Part of a small language model's weights: 12 heads of 32.
MLP neurons of a small language model. Each row is named by its layer, matrix (up: input weights; down: output weights) and neuron, and shows model dimensions 16-111. Each number is 128 + 24 x the weight over its row's rms, rounded and kept within 0 to 255.
After each neuron's rows, "fires after" lists the tokens most often just before its 100 highest values on Wikipedia text that the model never trained on. A number after a token or word is its count.

L7.up862 [144 143 115 100 148 113 208 147  82 165 125 137 105 148 131 150 144  99  73 128 116 105  99 158 141 132 121 113 202 111 139 142  86 184 108 145 117  86  88 143 123 130 118 143 117 158 144 132 128 123 120 122 148 181 137 147 148  80 157 108 175  85 122 122 118 124 111 105  93 172 108 129 136 127 132 135 144 110 124 127 130 105 155 150 146 165 116 118 102  74 141 131 151 164 113 155]
L7.down862 [138 161 152 127 107 135 138 113 162 122 147 113 120 163 101 132 109 124 140 123 137 133 101  92  93 128 116 105 130 148 141  90 138  86 137 104  96 151 174 127 101 145 114 102  96 107 145 102 165  83  84 130 106 121 122  81 129 155 154 120 113 144 136 128 144 111 147 175 115 149 159 116  95 134 173 117 115 133 118 137 154 139 127 130 103 121 166 148 122 185 122 132 108 132 125 119]
fires after: "|" 20, "=" 13, ":" 9, "," 8, "-" 8

L8.up1021 [ 83 141 157 120 110 152  86 107 121 124 127 151 137 107 132 116  61 132 136 176 167 163 101 128  94 134 169 158  95  88 148 139  94  93 112  98 127 125 154 116 125 149 145 145 162 151 153 128 108 109 100 114 179 100 126 144 162 131 126 127 109 188 122 152 127 108 132 129 125 114 146 142 126 128 112 134 116 109 130 109 138 131 151 124 106 124 127 102 142 161 166 120 105 149 141 108]
L8.down1021 [126 123 125 124 115 133 173 141 150 122 131  97 122 140 122 150 139 154 100 101  89 104 153 103 148 117 107 144 197 184 153 148 130 157 127 154 149 103 114 120 105 150 122 110 129  95  79  83 140 148 166  94 133 139 148 144  87 136 176 141 167 101 130 129 133 135 137 130 136 123 117 104 104 129 120 129 154 149 101 132  73 111 129 113  91 129 124 150 127  87 133 121 158 113  89 146]
fires after: " " 21, "\n" 20, " S" 6, " Win" 5

L6.up557 [123 127 137 124 122 132  81 134 161  94  73 140 122 102  85  78 135 129 120 113 138 119 175  86 110 111 133 105 149 137 147 125  82  74 135 153 112 152 166 120 126 118 163 132 102  96 174 114 139  80 100 145 179 138 147 129 175 141 133 138 108  81 106  96 139 163 150 144 103 158 126 144 137 142 123 119 122 131 145 157 104 126 154 137 132 172 145 151 118 110 183 114 156 151 160 112]
L6.down557 [137 125 138  88 163 151 178 124 103 105 171 142 184 114 173 141 144 115  90 157 102 144 114 132 100 140 157 175 172 147 118 134 184  85 140 151 127 135 102 110 139 120 128 144 168 118 115 128 122  99 145 154 116 144  96 139 107 169 130 134  99 136 140 103 185 137 130 135 114 146 104 150 128 129 119 154 149 125 116 155 119 134 108 113 151 124 144  97 126 150 101 139 126 111 158 129]
fires after: " |" 59, " " 25

L6.up781 [137 144 123 106 116 158  95 130 104 165 137 139 170 157 154 137 119 117 135 140 125 146 151 123  59 124 149 139 193 114 116 146 134 147 136 147 137  86 119 145 163 115 129 113 127 111 137  95 168 137 161 124 142 148 112 124 166 133 125 168 149  91 119 109 135  69  94 121 149 123 157 109 125 136 131 115  80 134 119 139 121 126 161 132 157 123 112 116 118 142 123 123 118 136 120 150]
L6.down781 [145 106 131 109 158  75 151 148 113 135  48 127 105  71 151 150 168 177 176 101  98 135 140 134 117  98 122 130  91 117 114 138 159 142 106 122 138 144 162 140 112 130 103 104 147 162 137 143 100 125 119 131 141 117 100 121 106 145 117 138  99 108 130 131 137 136 129 123 133  67 117 169 119 127 141 162 169 114 131 120 163 127 131  98 136 157 157 127 113 147 140 151 147 144 116 172]
fires after: " (" 35, "qu" 7, "for" 5, "p" 4

L6.up1098 [131 173 109 135 161 123 183 167 139 139 175 114 146 112 172 157 167 119 120 126 145  98 160 137 138 100 118 166 175 145 169 134 104 157 114 150 142 113 104 144 101 129 144 113 128 113 163 150 129 140 175  96 128 145 154 159 150 109 116 113 135  83 146 158 104 146  80 131 123 127 125 129 179 103 140 140 156 135 158 118  98  48 144 142 111 115 145 169 107 118  86 126 166 130 106 129]
L6.down1098 [148 106 176  86 115 155 113 120 122 136 150 147 119 144 103  86 103 140 139 148 175 139 117  83 112 141 143  73  99 115 125 141 119 101 128 132 116 145 111 152 175 120  82 158 123 133 119 133 148 130  83 139 170 124 113 118 133 151 145 150 128 173 120 130 122 121 145 126 135 146 126 145 106 111 154  89  92 126 124 125 161 171  91 140 136 100 103 143 128 126 145 144 135 110 119 120]
fires after: " |" 25, "|" 22, "-" 13, "." 12, " The" 4

L6.up702 [154 132 137 138 141 133  98 148 122  96 114 159 139 128 164 153 145 127 112 125 171 113 128 136 172  80 194 146 167 129 116 122 127  88 142 131 195 114 124 117 108 107 137 129 137 132 124 145 129  91 144 120 113 143 140 107 123  90 115 153 161  94 115  84 147  93 118 134  65 139 113 159 137  99 114 114 168 132  97 116 104 122 111 114 143 165 110 125 156 104 119 122 133 110 139 172]
L6.down702 [127 144 144  92 167 102 115 116 117 153  80 104 142 113 108 122 179 117 160 116 156 127 144 179 117 114 132 115  61 127  77 166 116 117  77 117 129 105 115 136 122 167 128 101 136  80 157 158 169 157 114 167 139 122  80  96 100 115 123 131 124 141 122 151 136 100 148  84 105 109 130 124 125 137  93 120 124 130 114 109  97  95 143 139 133 156 109 123 126 176 106 131 158 132 106  83]
fires after: " |" 30, " is" 15, "," 8, " " 5, " (" 5, " was" 4

L6.up1136 [138 169 161 130  95 160  93 135 159 147 130 152 185 100 155 146 134 127 101 107 104  69 136 128 121 106 130 134 150 116 143 112 120 151 104 124 121 152  97  97 107 149 112  80 123 111 137 144 111 112 115 111 143 123 144 134 141  67  94 135 141 113 106 124 161 129 153 129 135 143  84 120 139 129 111 109 142 118 138 138 115 117 129 150 139 144  96 150 108 124 119 112 143  94 119 103]
L6.down1136 [118  90  92 164 119 127 137 125 134 150 160 121 182 134 123 100 137 137 119 143 133 160 121 101  98 155 128  96  77 130  89  51 155 151 134 148 168  91 160 144 156 116 132 123 120 170 165 127 154 120 147 132 125 127 109 115 120 133 117 123 107 168 179 148 113 135 133 133  87 156 150 104 141 137  80  93  98 150 124 137 161 123 156 147 145 137 130  92 111 144 114 131  73 120 121 145]
fires after: " |" 28, "|" 11, " " 9, "-" 5, " •" 4, " L" 4

L7.up966 [120 141 173 143 103 141 137 169 118 122  99 136 134 159 102 137 112 123 139 109 171  99 159 141 112 149 112 155 133 103 164 170  95 140 123 128 190 100 131 151 128 101 142  97 105 134 145 115 154  71 123 149 152 135 153 123 152 140 125 107 141 117 103 146 159  99 102 125 138 146 153 152 115 124 154 145 123 131 133 189 142  89 136 175 172 181 125  98  98 116 167 132 123 138  80 152]
L7.down966 [150 153 122 125 106 107 112 120 135 173 167 114  95 162  96 162 141 148 149 154 111 150 109 117 132 144 159 125 173 101  75  81 131 128 164  88 101 154 148 142 112 110 101 166 122 121 153 113 105  84 117 124 112 119 123 128 118  79  99 159 104 166 140  84 108 137 171  91 126 149 101 103 151 106 119 159 116 147 140  84 119 144 150 104  94  92 105 144  88 149 117  78 114 138 193 160]
fires after: "-" 33, "|" 8, "\n\n" 8, ")\n\n" 7, " " 5, " Dr" 4

L7.up879 [145 174 167 154 101 110 105 150 125 130 142 127 158 130 127 140 135 123 113 129 127  86 125  97 174 126 145 152 185 115 125  93  64 104 114 177 135 118 136 104 105 180 123 111 141 128 127 125 146  90 123 102  97 145 162 148 149 115 112  95 119 144 100 130 104  92 121 108 129 117 122 137 147  93 125 121 133 137 146 154  91 102 142 162 138 176 101 159 109 146 126 121 110 126 145 101]
L7.down879 [132 108  99 162 123 140 157 103 111 144 142 139 124 151 147 124 136 148 122 164 133 169 122  96 120 109 108 120  79 111 143 117 132 140 132 119 123 113  70 136 158 146  98 156 162 138 150 107 134 126 106 147 129  96 131 134 115 120 169 203 117 119 172 122 162 125 136 132 108 127 143 108 136 138 103 180 131 167 136 155 169 127 134  81 118 144 121 118 126 153 106  99 147 101 102  89]
fires after: " |" 56, " " 24, ";" 5

L7.up1369 [ 80 138 128 106 123 134 154 167 140 177 127 141 124 101 138 134 136 123 119 127 120 130 137 141  83 109 105 107 122 115 138 111  71 155 144 144 138 139 130  98 131 127  92 126 155 129 154 119 104 119 118  66 136 180 173 127 160 158 173 164 134 104 117 156 138 108 157  93 140 186 131  88 158 154 154 135 123 121 133 132  93 125 175 120 136 150 163 129  87 125  95 132 168  97  90 107]
L7.down1369 [155 107 132 146 149 113 190 111 119 113  95  64 134 131 129 130 134 157 133 138 152 116 114 112 104 131 144 131 124 161  99  84 119 122 118 124 123  96 145 165 117 128 101 157  90 130 146 166 148 126  79 161  96 118  95 186  91 119 123 127 148 125 141 103 134 144  87 147 106 119 129 123 120  77 147 124 110 176 117 143 114  85 129 182 129 120  95 145 119 133 130  54  71 178 158 116]
fires after: " (" 26, "|" 20, " No" 8, " " 7

L7.up631 [137 126 175 123 109 135 111 100 118 161 108 141 143 155 173 129 118 133 138 123 155 104 108 160  85 120 203 185 124 129 133 151 124 100 141  78 135 142 142 131 129 146 106 140 157 124 169 147  94 143 157 123 145 153 134 127 143 124 132 134 158  80 121  79 126 148 150 127 152 129 149 114 125 103 137 103 128  88 136 115 122 120 158 119 113 190 109 144 124 107 110 123 183 114 185 177]
L7.down631 [121 155  95 111 119 118 115 107 102  95 139 141  90 100  76 145 100 139 122 138 135 124 158 132 150  73  78  92 117 137 158 129 147 156 112 149 142 107  98 132 147 117 144 129 159 154 127 145 145 149 118 161 111  85 109 140 117 172 137 110 126 128 103 132 121 139 111 143 123 154 117 122 123 140 135 134 125 167 112 112  91 124 113 183 157 132 118 140 130 143 138  90  82 128  94 110]
fires after: " |" 24, " " 21, " for" 5, " the" 4, ":" 4

L7.up605 [133 122 121 142 133 132 116 223 133 137  84 154 121  84 132 181 115 125 133 105 134 151 129 144 127 128 163  81 110 148  98 139 132 119 106 169 151 143 105 111 141 118  77  98 126 106 117 158 129 124  85 145 142 160 120 149 145  93 133 142 166 140  87 138 115  95 156 133 106 190  94 118 108  97 148 157 134 114 139 132 133 124 147 104 189 123 132 116  94 110 167 134  68 160 104 119]
L7.down605 [124 136 152  89 122 126 183  93  86 138 118 159 144 148 141 114 128 129 158 113 155 127 134 101 129 148 128 160 130 140 118  88 117 102 122 127 135 167 105 116 137 133 100 163 146 157 155 126  91  82 151 173 109 138 126 133 130 132  91 131 103 114 139  98 127 140 121 135 116 143 150 119 125 157 174 145  98 123 128 118 118 135 158 120 145 151 140 129  80 123 106  86 132 110 131 191]
fires after: " (" 53, "." 9, "_{" 5, "2" 4

L7.up91 [124 157 166 132  97 137 109 137 125 133 137  75 110 144 133 151 122 116 142 110 169  99 155 134  86 123 150 157 172 111 157 116  60 140 125 113 167 125  67 133 141 123 150 125 172 101 137 185 106 122 125 133 112 144 130 111 172 136 135 108 164 116  93  86 130  95 117 133 124 147 138 167 163  95 132 164 134 139 173 109 110  74 173 157 107 156 130 136 100 116 118 132 149  86 131  84]
L7.down91 [112 122 100 117 175 136 152 111  95 109  39 145 144 138 131 132 106 132 154 141  94 154 112 144 149 114 106  89  85 131  89 136 187 106 114 141 124 148 145 112  98  99 137 150  72 135 150 101 146 111 115 162 122 147 149 143  98  97 121 162 117 114  87 176 147 175 148 151 155 146 123 123 122 140  96 152 119 113 109 163 105 142 110 116 150  92  89 114 114 128 135 129 157 121 156 102]
fires after: " |" 37, " \"" 7, "-" 6, "|" 5, " " 5, ")\n\n" 4

L8.up1131 [138 167 119 127 138 122 108 189  45 105 116 106 115 129 140 139 139 117 132 130 135 109 137 152 171 106 142 156 144 130 112 145 113 155 125 151 132 123 161 128 111 128 126 152 151 112 129 119  77  99 135 140 153 123 142 116 130  96  89 118 132 116  96 179 126 161 142 140 112 112 118 149 163 139 137 126 139 110 127 186 116  86 127 210  82 132 129 128  80 135 123 124 113 121 144 110]
L8.down1131 [107 126 115 125 119 136 166  67 137 129 114 121 129 155 164 134 111 128 114 147  97 116 106 111 122 138 115 102  97 118 119 111  77  81  93 110 121 131 123 117 122  86 137  87 139 133 134 160 153 132 107 138  95 129 106 124 113 152 169 133  93 136 146 105 119  63 106  82 104 115 127 145 133 148 153  90 119 182 170  98 127 104 126  92 167 166 133 177 149 129 108  83 155 152 121 160]
fires after: " and" 46, " with" 7, " of" 6, " the" 6

L6.up746 [107 140 145 141 125 168  60 133 137 151 121 117  80 127 155 147 182 124 120 127 108 140 144 130 136 156 147 119 143 132 132 113 101 137 135 155 130 108 120 114 123 104 157  85 100 128 109 139 119 141  93 123 142 154 102 122 104 137 127 149 162 133 131 107  92 114 132 127 152 133 133 177  90  92 160 141 118 130 138  98 162 126 142 150 155 119 104 150 117 109 140  96  93 108 136 148]
L6.down746 [138  97 108 146 167 129 141 149 118 137  93 151  80 117 149 119 147 152 144 107  98 121 155 147 107 115 131 121  67 137 127 160 137 126 105 126 108 139 116 108 143 121 156 154 136 135 145 140 142 134 169 116 113 114 139 126 171 158 108  88 100 125 137 123 148 135 109 171 101 139 114  91  98 132 118 115 125 116 155 165 125 137 153 103 118 155 116 132 120 156 122 141 157 105 100 110]
fires after: "." 38, " (" 7, "1" 4, " is" 4, "," 4

L6.up49 [146 157 165  99  99  96 108 125 138 110 120 163 148 137 176 141 133 103 128 178 119 173 141 112 135  91 147 127 174 114 154 131 146  86 138 183 143 135 130 137 129 142 135 125 177 164  82 162  92 128 112 123 118  72 138 117 131 147 149 135 132 134 127 121 129  93 159 133 148 131 136 126 170 169 150 123 142 116 102 135 128 113 125 137 144 113 107 104  67 119 127  98 122 125 146 153]
L6.down49 [116  85 115 131 126 136 177 141  99 118 144 114 122 109  70 132  55 136 134  82 154 126 115 153 173 166  93 160 131 144 116 134 130 160 148  89 124 110 129 101 137 129 129 112  96 142 167  88 145 142 125 138  98 198 123 123 114  97 139 133 126 116 121 153 114 149 100 110 132 137 128 132 104 135  84 145 138 128 144 135 122 141  96 140 130 121 126 147 161 116 135 143 148 125  95 104]
fires after: " B" 16, " R" 13, " K" 10, " T" 9, " M" 7

L7.up658 [114 132 161 173 143 139 142 164 113 182 153 134  99 123 176 154 123 131 142 133 123  95 134 137  95 133 136 115  83 142 113 100 139 133 112 124 101 135 116 101 158 140 163 108 135 135 100  90 100 140 119 120 127 103 161 136 135 110 144 124 166 124 130  76 123 131 108 135 145 156 141 125 146 175 141 118  91 100 130  99 151 148 130 148 137 113 114 147 104 134 121 131  83 134 117  89]
L7.down658 [ 91 115 118 111 137 111  89 121 121 119  71 169 163 123 116 127 154 125 100 121 132 167 159  95 119 138 121 128 108 133 132 144 112 149 181 127 138 102 127  92  77  91 125 113 157 150 127 144 115 138 116 116  93 127  53 146  77 178 124 114  95 117 117  97 141 131 147 145 132 109 130 164  88 115 155 114 150 118 127 170 131 112 146 109 108 105 114 149 133 160 150 125 163 124 152 171]
fires after: "." 22, " " 21, " and" 16, "," 6, " were" 5

L6.up75 [121 134 121 126 118 128 203 155 113 137 105 126 108 151 144 211 139 109 134 139 140  73 145 147 138 127 126 147 172 100 145 122  95 166 111 179 122  71 102 148 143 142 132 145 126 106 158 116 137 118 169  96 135 176 148 113 129 131 129 110 134 102 121 155 150  89 100 139  79 173 117 170 129 111 158 112 128 112 108 106 112  72 167 140 130 148 171 131  87 149 125 132 151 110  97 158]
L6.down75 [129 103 120 116 139 125 135 139 148 142 144 150 154 110 123  72  69 128  99 119 193 162 104  78 123 161 150 123 110 177 107 138 126 142 144 121 145 120 123  97  99  93 111 150 171 135 106 126  97 116  88 121 139 107 136 112  86 133 178 144 104 183 114 112  97 146 123 124 144 160 119 118 123 138 114 116 120 167 132 127  99 102 113 148 118 125  95 115 127 137 145 166  81 170 128  94]
fires after: "." 33, "-" 8, "|" 6, "," 5, " The" 5, "==" 4

L6.up742 [128 155 110 105 119 137 107 107 125  90 125 126 166 154 188  75 120 130 107 133 144 155 116 127  51 133 106 137 141 121 141 141 107 178 141  76 159 109 122 108 133  82 104 128 132 111 129 104 133  97 149 151 121 200 124 150 160 157 151  93 162 154 123 100  92  96 133 115 158 164 123 115 134 110 116  78 129 125 145 144 128 134  99 165 131 174 143 140 120  95 137 138 118 135 130  92]
L6.down742 [128 148 156 129 126 164 124 167 107 108  85 112  83  85 130 174 120 178 174 102 130  95 118 138 154 103 140 147  69  81 134 140 129 120 124 138 125 149 116 142 142 164 172  69 152 127 115 196  99  98 159 109 169  87 112 138 130 122 108 135 128 156 119 102  98 151  95 133 117 117 151 157 150 116 159 143 155 118 112 125 119 164 156  88 152  96 136 150 113 133  88 134 152 126 119 166]
fires after: " (" 32, "qu" 10, "nd" 4, " [" 4

L7.up250 [123 136 194 130 125 156 152 156 116 148 142 163 139 147 155 136 143 127 131 101 165  85 136 137 125 166 136 133 190 119 129 131  75 137 128 124 143 121 149 137 121 110 118 120 150 119 119 135 155  93 153 103 155 167 170 101 127  90 155  67 162 136 123 149 139 142 162 124  86 163 119 128 137 138 156 176 154 140 138 161 109  96 130 147 142 136 136 127 119 125 130 108 127 156 101 141]
L7.down250 [121 130 122 100 105 126 122 108 121  96 105 152 135 136  91 146  95 135 130 159  95 152 141 130  99 106 155 122  96 124  96 133  95 154 146 139 115 156 123 165 148 106 138 137  74  97 132  98 128 115 113 117 119 108 150 120 136 117  91 151 143 151 115  99  98 130  90 110 135 148 137 128 134 111 149 110 123 147 140 143 160 146 158 116 135 129  76 147 135 158 155  34 115 139 200 146]
fires after: "|" 40, " " 33, "=" 4, "-" 4, ")\n\n" 4

L7.up1005 [118  94 159 132 132  93 121 147 130 132  77 167 146 121 117 147 129 132 198 126 143 131 128 150  81 143 128 124 108  88 107 103 116 116 151 116 177 173  80 175 114 135  92 103 138 118 132 117  89  84  72  98 130 136 130 111 145 124 125 125  90 157 119 108 110 131 146 142 110 165 158 140  81 104 204 147 120 102 141 175 133 130 150 102 148 162 130 130 151 120 121 107 115 116  85 129]
L7.down1005 [162 120 109 101 144 126 163 151 119 103  84 167 135 153 147 137 148 121  85 149 128 141 119 142  77  95 132  91  91 119 102  78 121 139 147 138 153 134 110 131 109 118  90 131  76 138 128 123 151  97 102 166 119 115 162 140 135 136 134 101 111 115 100 104 120 135 111 124 104 129 169 168 139 144 138 107 158 138 150 135 103 109 112 120 139 167 149 125 133 101 105 111  94 124  59 193]
fires after: " " 70, " (" 9

L6.up358 [137 111 170 125 127 128 111 130 154 124  75 119 135 146  83 123  99 116 143 112 143 135 130 133 102  98 158 112 143 134 142 155 110  92 135 134 205 143 124 122  82 119 117 134 165  99 121 168 104 104 120 136 124 123 122 110 160 114 155 124 111 104 118 107 113 131 161 142 111 143 114 158 141 132 155 106 194 146 119 144 117 121 164 128 157 205 172 148 119 148 155  92  78 134 135 148]
L6.down358 [128 102 109 140 150 133 113 121 125 118 146  91 142 138 108 129  82 106 114 103 127  99 162 157 125  94  97 151 118 147 110 121 159 169 109 145 130 123 105 134 113 108 133 130 137 144 169  92 148 132 100 152 132 133 135 113  92 149 114 126 119 107 128  82 139 153  74 136 101 152  97 133 142 137 126 137 118 124 123 121 109 128 124 133  78 119 118 105 104 129 114 152 153 116 146 164]
fires after: " " 52, " |" 29, "3" 4

L7.up759 [108 151 136 124 151 146 116 136 106 105  83 112 152 182  85 124 160 117 103 114 154 150 111 121 114 127 131 115 142 135 153 126 109 124 107 141 126  94 147 131  60 151 128 142 163 117  89 129 127 147 130 131 122 126 136 113 109 167 146  98 217 125 109 147 104 119  94 112 120 117 111 127 151 103  94 143 140  96 129 156 101 135 136 118 140 140 106 106 139 124 133 125  93 160 134 111]
L7.down759 [108 126 137 123 135 120 125  98 116 131 165 140  90  73 137 143 126 112 115 131 108  97 121 115 124  88 134 150 129 136 121 157 137 135 133 164 151 124 121 135 170 120 134 114 110 119 147 142 138 112 111 125 121 117  92 149 189 100 146 177 112 130 146  83 122  88 116 110 108 127 108 129 124  87 178 126 138 124 146  75 102  96 108 186 105 138 103 150  93 138 105  71  88 151 149 153]
fires after: " the" 29, " a" 17, " " 7, "'s" 4, " his" 4

L8.up1326 [144 188 178 133 122 173 120 120 113 117 143 131 172 169 180 151  92 144  87 135 126 110 119 122 110 165 147 170 138 164 138 116 121 130 113 133 131 128 150  96 101 127 171  92 134 167 102 154 126 130 106 144 161  83 139 144 152 104 124 163 121 146 139 146 103  96 129 138 142 116 153 120 151 115 132  92 118  75 129 133 112 123 131 119  57 141 124 119 107 123 175 131 149 116 136 115]
L8.down1326 [123 111 116 121 168 135 160 108 150 106 120 135  72 112 108 136 143 150 134  88  93 105 165 154 127  81 103 109  97 143 132 153 144  94 101 112 126 130 142 157 123 142 100 162 121  78 146 117 150 137 155 146 147 216 125 124 117 129 125  99 167  95 111 149 107 120 102 133  98 159 132 150 123 105 130 114 125 174 138 149 141 153 156 110 184 138  96 124 140 170  99 104 135 152 101 172]
fires after: " F" 24, " " 15, " R" 9, " B" 8, " S" 5, " Sh" 4

L7.up1238 [131 149 120 108 130 152 173 160 133 125 127 116 159 169 175 163  97 101 101 127 125  88 121 121 137 105 128 191 165 144 179 108  98 119  92 151 155 117  92 129 106 108 127 106 158 127 145  91 145  90 118  97 131 132 170 158  84 144 106 109 180  97 109 126 123 141 137  66 111 166 117 102 142 131 119 113 143  88 164 183  91 115 162 120 130 139 127 138 117 104  90 115 136 148 143 121]
L7.down1238 [131 104 138 122 136 120 131 106 103 187 130 154 143 126 140 137 125 157 111 109 107 153 140 118 136 137 132 117  94 101 112  88 110 109 156 145 100  87 158 116 146 115 120 178  64 122 123 113 128 149 131 141 121 117  79 123 134 137 147 123  85 119 152 109 148  91 152  92  80  99 147 153 139  95 165 131 125 158 113 114 175 137  78 123  99 155 105 115 148 168 113 125 107 166  99 149]
fires after: "\n\n" 20, "|" 16, " " 10, "-" 9, " \"" 8, "=" 6

L7.up570 [133 150 142 151 140 139 143 142 140 122 121  94 112 193 110 114  95 127 133 120 129 115 150 102 137 149 131 149 202 177 127  94 115 118 124 111 106 121 112 105 100 124 126  89 113 138 103 133  95 104 147 164 128 111 146 132 113 113 150 121 170 112 107 160 132 112 130 134 108 173 142 144 135 142 115 130 118 111  92 119  89 131 130 158  94 118 123 127  88  83 114 136 116  94  95 133]
L7.down570 [118 154 117 101 127 116 109  91 119 141  93 130 112  86 166 128 180 149 121 142 126 116 120 117 138 128 113 135  98 116 127 130 159 134 128 113 136 128  89 147 131 145 109 128 139 139 138 166 188 114 105 102 167 150  98 107 128  99 139 165 106 142 147 116 112 155 104 129 128 100  95 124 147 118 139 175 158 161 137 127  99 127 123  97 186  90 150 136 163 202 123  62 148 165 173 127]
fires after: " " 53, " the" 16, " The" 6, " of" 4

L7.up252 [118 150 146 136 141 150 128 163 111 154 116 140 123 159 156 199 163 144 103 137 124 127  94 139 117 109 150 128 163  96  83 155 132  86 134 138 176  97  95 183 160 120 105 148  85 135  95 123 139 125  96 158 131 142 134  85 147 117 171 133 162 124 134 112 112 120  91 112 151 127 132 130 130 131 154 170 114 157 104 121 147 163 115 135 106 171 166  98 110 132 112 118 120 105  98 138]
L7.down252 [145 144 116 114 125 105 140 127 152 120 120 111 132 147 108  83  98  97 141 118 157 129 145  52 107 152 106 133 133 152 135 140  92 162 116 144 134 145 165 112 131 146 149  68 188 143 164 149  98 156  99 146 112 119 118 139 116 109  99 135 106 131 181 123 155 104 173 124 106 156 114 155 102 157 102  90 161 100 149 127 164 120 154 104 115 110 109 142 136 116 104 124 122 153 100 114]
fires after: "." 32, "," 31

L7.up248 [110 142 126 151 105 114 134 129 139 152  97 135 120 158 136 132 140 136 161 124 132  84 141 131 108 128 125 140 170  79 167 101 107 138 136 121 155 120 145 134  98 117 143 101 138 112 176 105  98 104 163 172 145 167 165 145 151 148 144 157 174  98 138  82  95 131 100 129 133 155 116 156 105 117 144 148 145  99 150 102 118 166 157 106 127 130 159 127 132 134 130 123 171 128 139 129]
L7.down248 [155 135 119 125 148 106 154 154 136 149 159 104 141 106 140 114 122  95 142 123 173 159 112 153 112  99 150 141 116 154 150 120 125 145 140 146 152 116  97 137 123 139 116 117 126 165 128 171 149 180 114 126 134  93 101 141 104 114 124 114 114 136 174 119 137 161 134 156  94 135 156 109 138 154 146 142 103 179 120 157 107  97  82 127 159  86 106 151 145 141 120 112 129 115 127 129]
fires after: " " 72

L7.up1308 [140 147 166 130 113 116 113 164 100 132 121 147 111 123 128 112 140 134  92 109 105 140 123  84 120 121 136 157 125 143 123 119 106  91 140 125 118 118 111 137 101 157 102 149 152 154 136 128 112 143  99 150  98 116 128 107 137 147 176 119 118 112 109 108 141 100  98 128  77 159 127 124 137 110 144 153 122 107 116  99 129  96 160 106 118 163 130 115 100 142 127 117 128 101  99 109]
L7.down1308 [138 108  87  90 111 142  50 117 185 128  81 122 138 132 147 121 116 102 133 140 195 123 151 104 139 129 152 137 117 127 118  98 173 116 136 160 110 139  81 103 121 148 148 156  82 126 138 199 160 123 146 140 147 153 147 131 100  80 125 117 161 158 126 159 138 157 131 109 155 113 102 111 153 129  71 103 109  92 120 136 127  96 125 141  94 120 113 137 146 133 109 116 140 111 143  91]
fires after: " " 67, " in" 5

L8.up1332 [149 165 148 148 135 177 114 129 141  98 119 112 119 162 153 151 121 114 129 104 154 125 131 128 133 136 126 154 182 165 150  99  92 110 137 116 116 157 114  99 124 142 119 121 156 170 113 151 165 121  78 144 159 117 149 112 139 104 137 148 161 133  99 131 123  91  53 141  74 137 121 173 144 119 130 132 118 117 110 159  89 130 171 135  92 131 124 107 137 123 140 133 141 106  97 136]
L8.down1332 [122 121  99 127  99 117 130 105 119 133 114 118  95 128  95 123 173 149  91 116 114 139 149 115 156  85  93 106 109  99 103 123 137 118 124 132 142 110  96 149 109 149 144 122  70  94 142 155 131 133 158 122 203 168  89 108  87  84 115 135  86 159 131 147 121 175 127 138 104 148 112 135 178 109 116 138 124 155 146 127 128 163 124 124 113  85 120 127 148 160 110  97 185 152 122 103]
fires after: " " 84, " N" 4

L7.up1288 [107  97 159 143  79 151 152 194 116 190 119 154 128 131 158 122 126 131  66 151 158 108 120 141  95 125 121 106 127 127 121 113 122 141 125 155 143 115  99 139 172 101 146 115 138 120 149  73 126  80 147  87 143 165 184 129 145 102 126 112 112 104 129 142 138 162 139 131 123 157 183 112 122 176 151 182 143 148 149 166 136  97 171 184 154 121  69 153 154  89 110  93  82 112 103 134]
L7.down1288 [126 134 128 112 155 144 156 110  88 137 106 137 127 168 105 137  95 120 131 122 126 129 172 127  96 146 129 132  94 119 109 163 116 138 141 129 121 140 144 180 148  64  99 136  93 122 154  93 156 112 118 161 140  99 145 132 132  98 115 139 173 153 118 128 126 150 101 130 124 157 116 103 124  76 152 113 122 167 132 131 156 169 142 116 134  82 112 104  96 155 128  67 128 165 157 135]
fires after: "|" 68, " " 7, "–" 6

L6.up1186 [113 157 133 134 115  89 116 159 130 161  98 129 118 131 120 130 132 135 166  85 133  96 148 149  85 111  98 135 153  97 125 130 125 156 124 109 115 116  84 146 132 152 147 142  90 153 168 163  89  95 160 131 176 137 153 122 126 147 122 127 156 120 141 102 139 125 128 146 114 208  92 117 151 126 126 141 140 106 136 115 102 103 176 124 161 185 170 162  71 127 155 134 125 131 128 165]
L6.down1186 [134 109 141 105 126 150 116 104 126 107 158  86 145 141 163 104 111 149 168 160 138 154 120 105 122 123 118 102 117 167 131 105 139 135 131 109 118 156 147 163 178 103 102 153 118 129 161 127 107 152 118 130  89 127 159 170 126 114 140 131  80 123 126 126 153 164 133 158 140 133 127  99  77 141 105 107 111 149 147 151 167 105 160 110 165  94  91 110 159 165 180 110 134 134 157  89]
fires after: "-" 29, "|" 26, " |" 7, "==" 7, "===" 5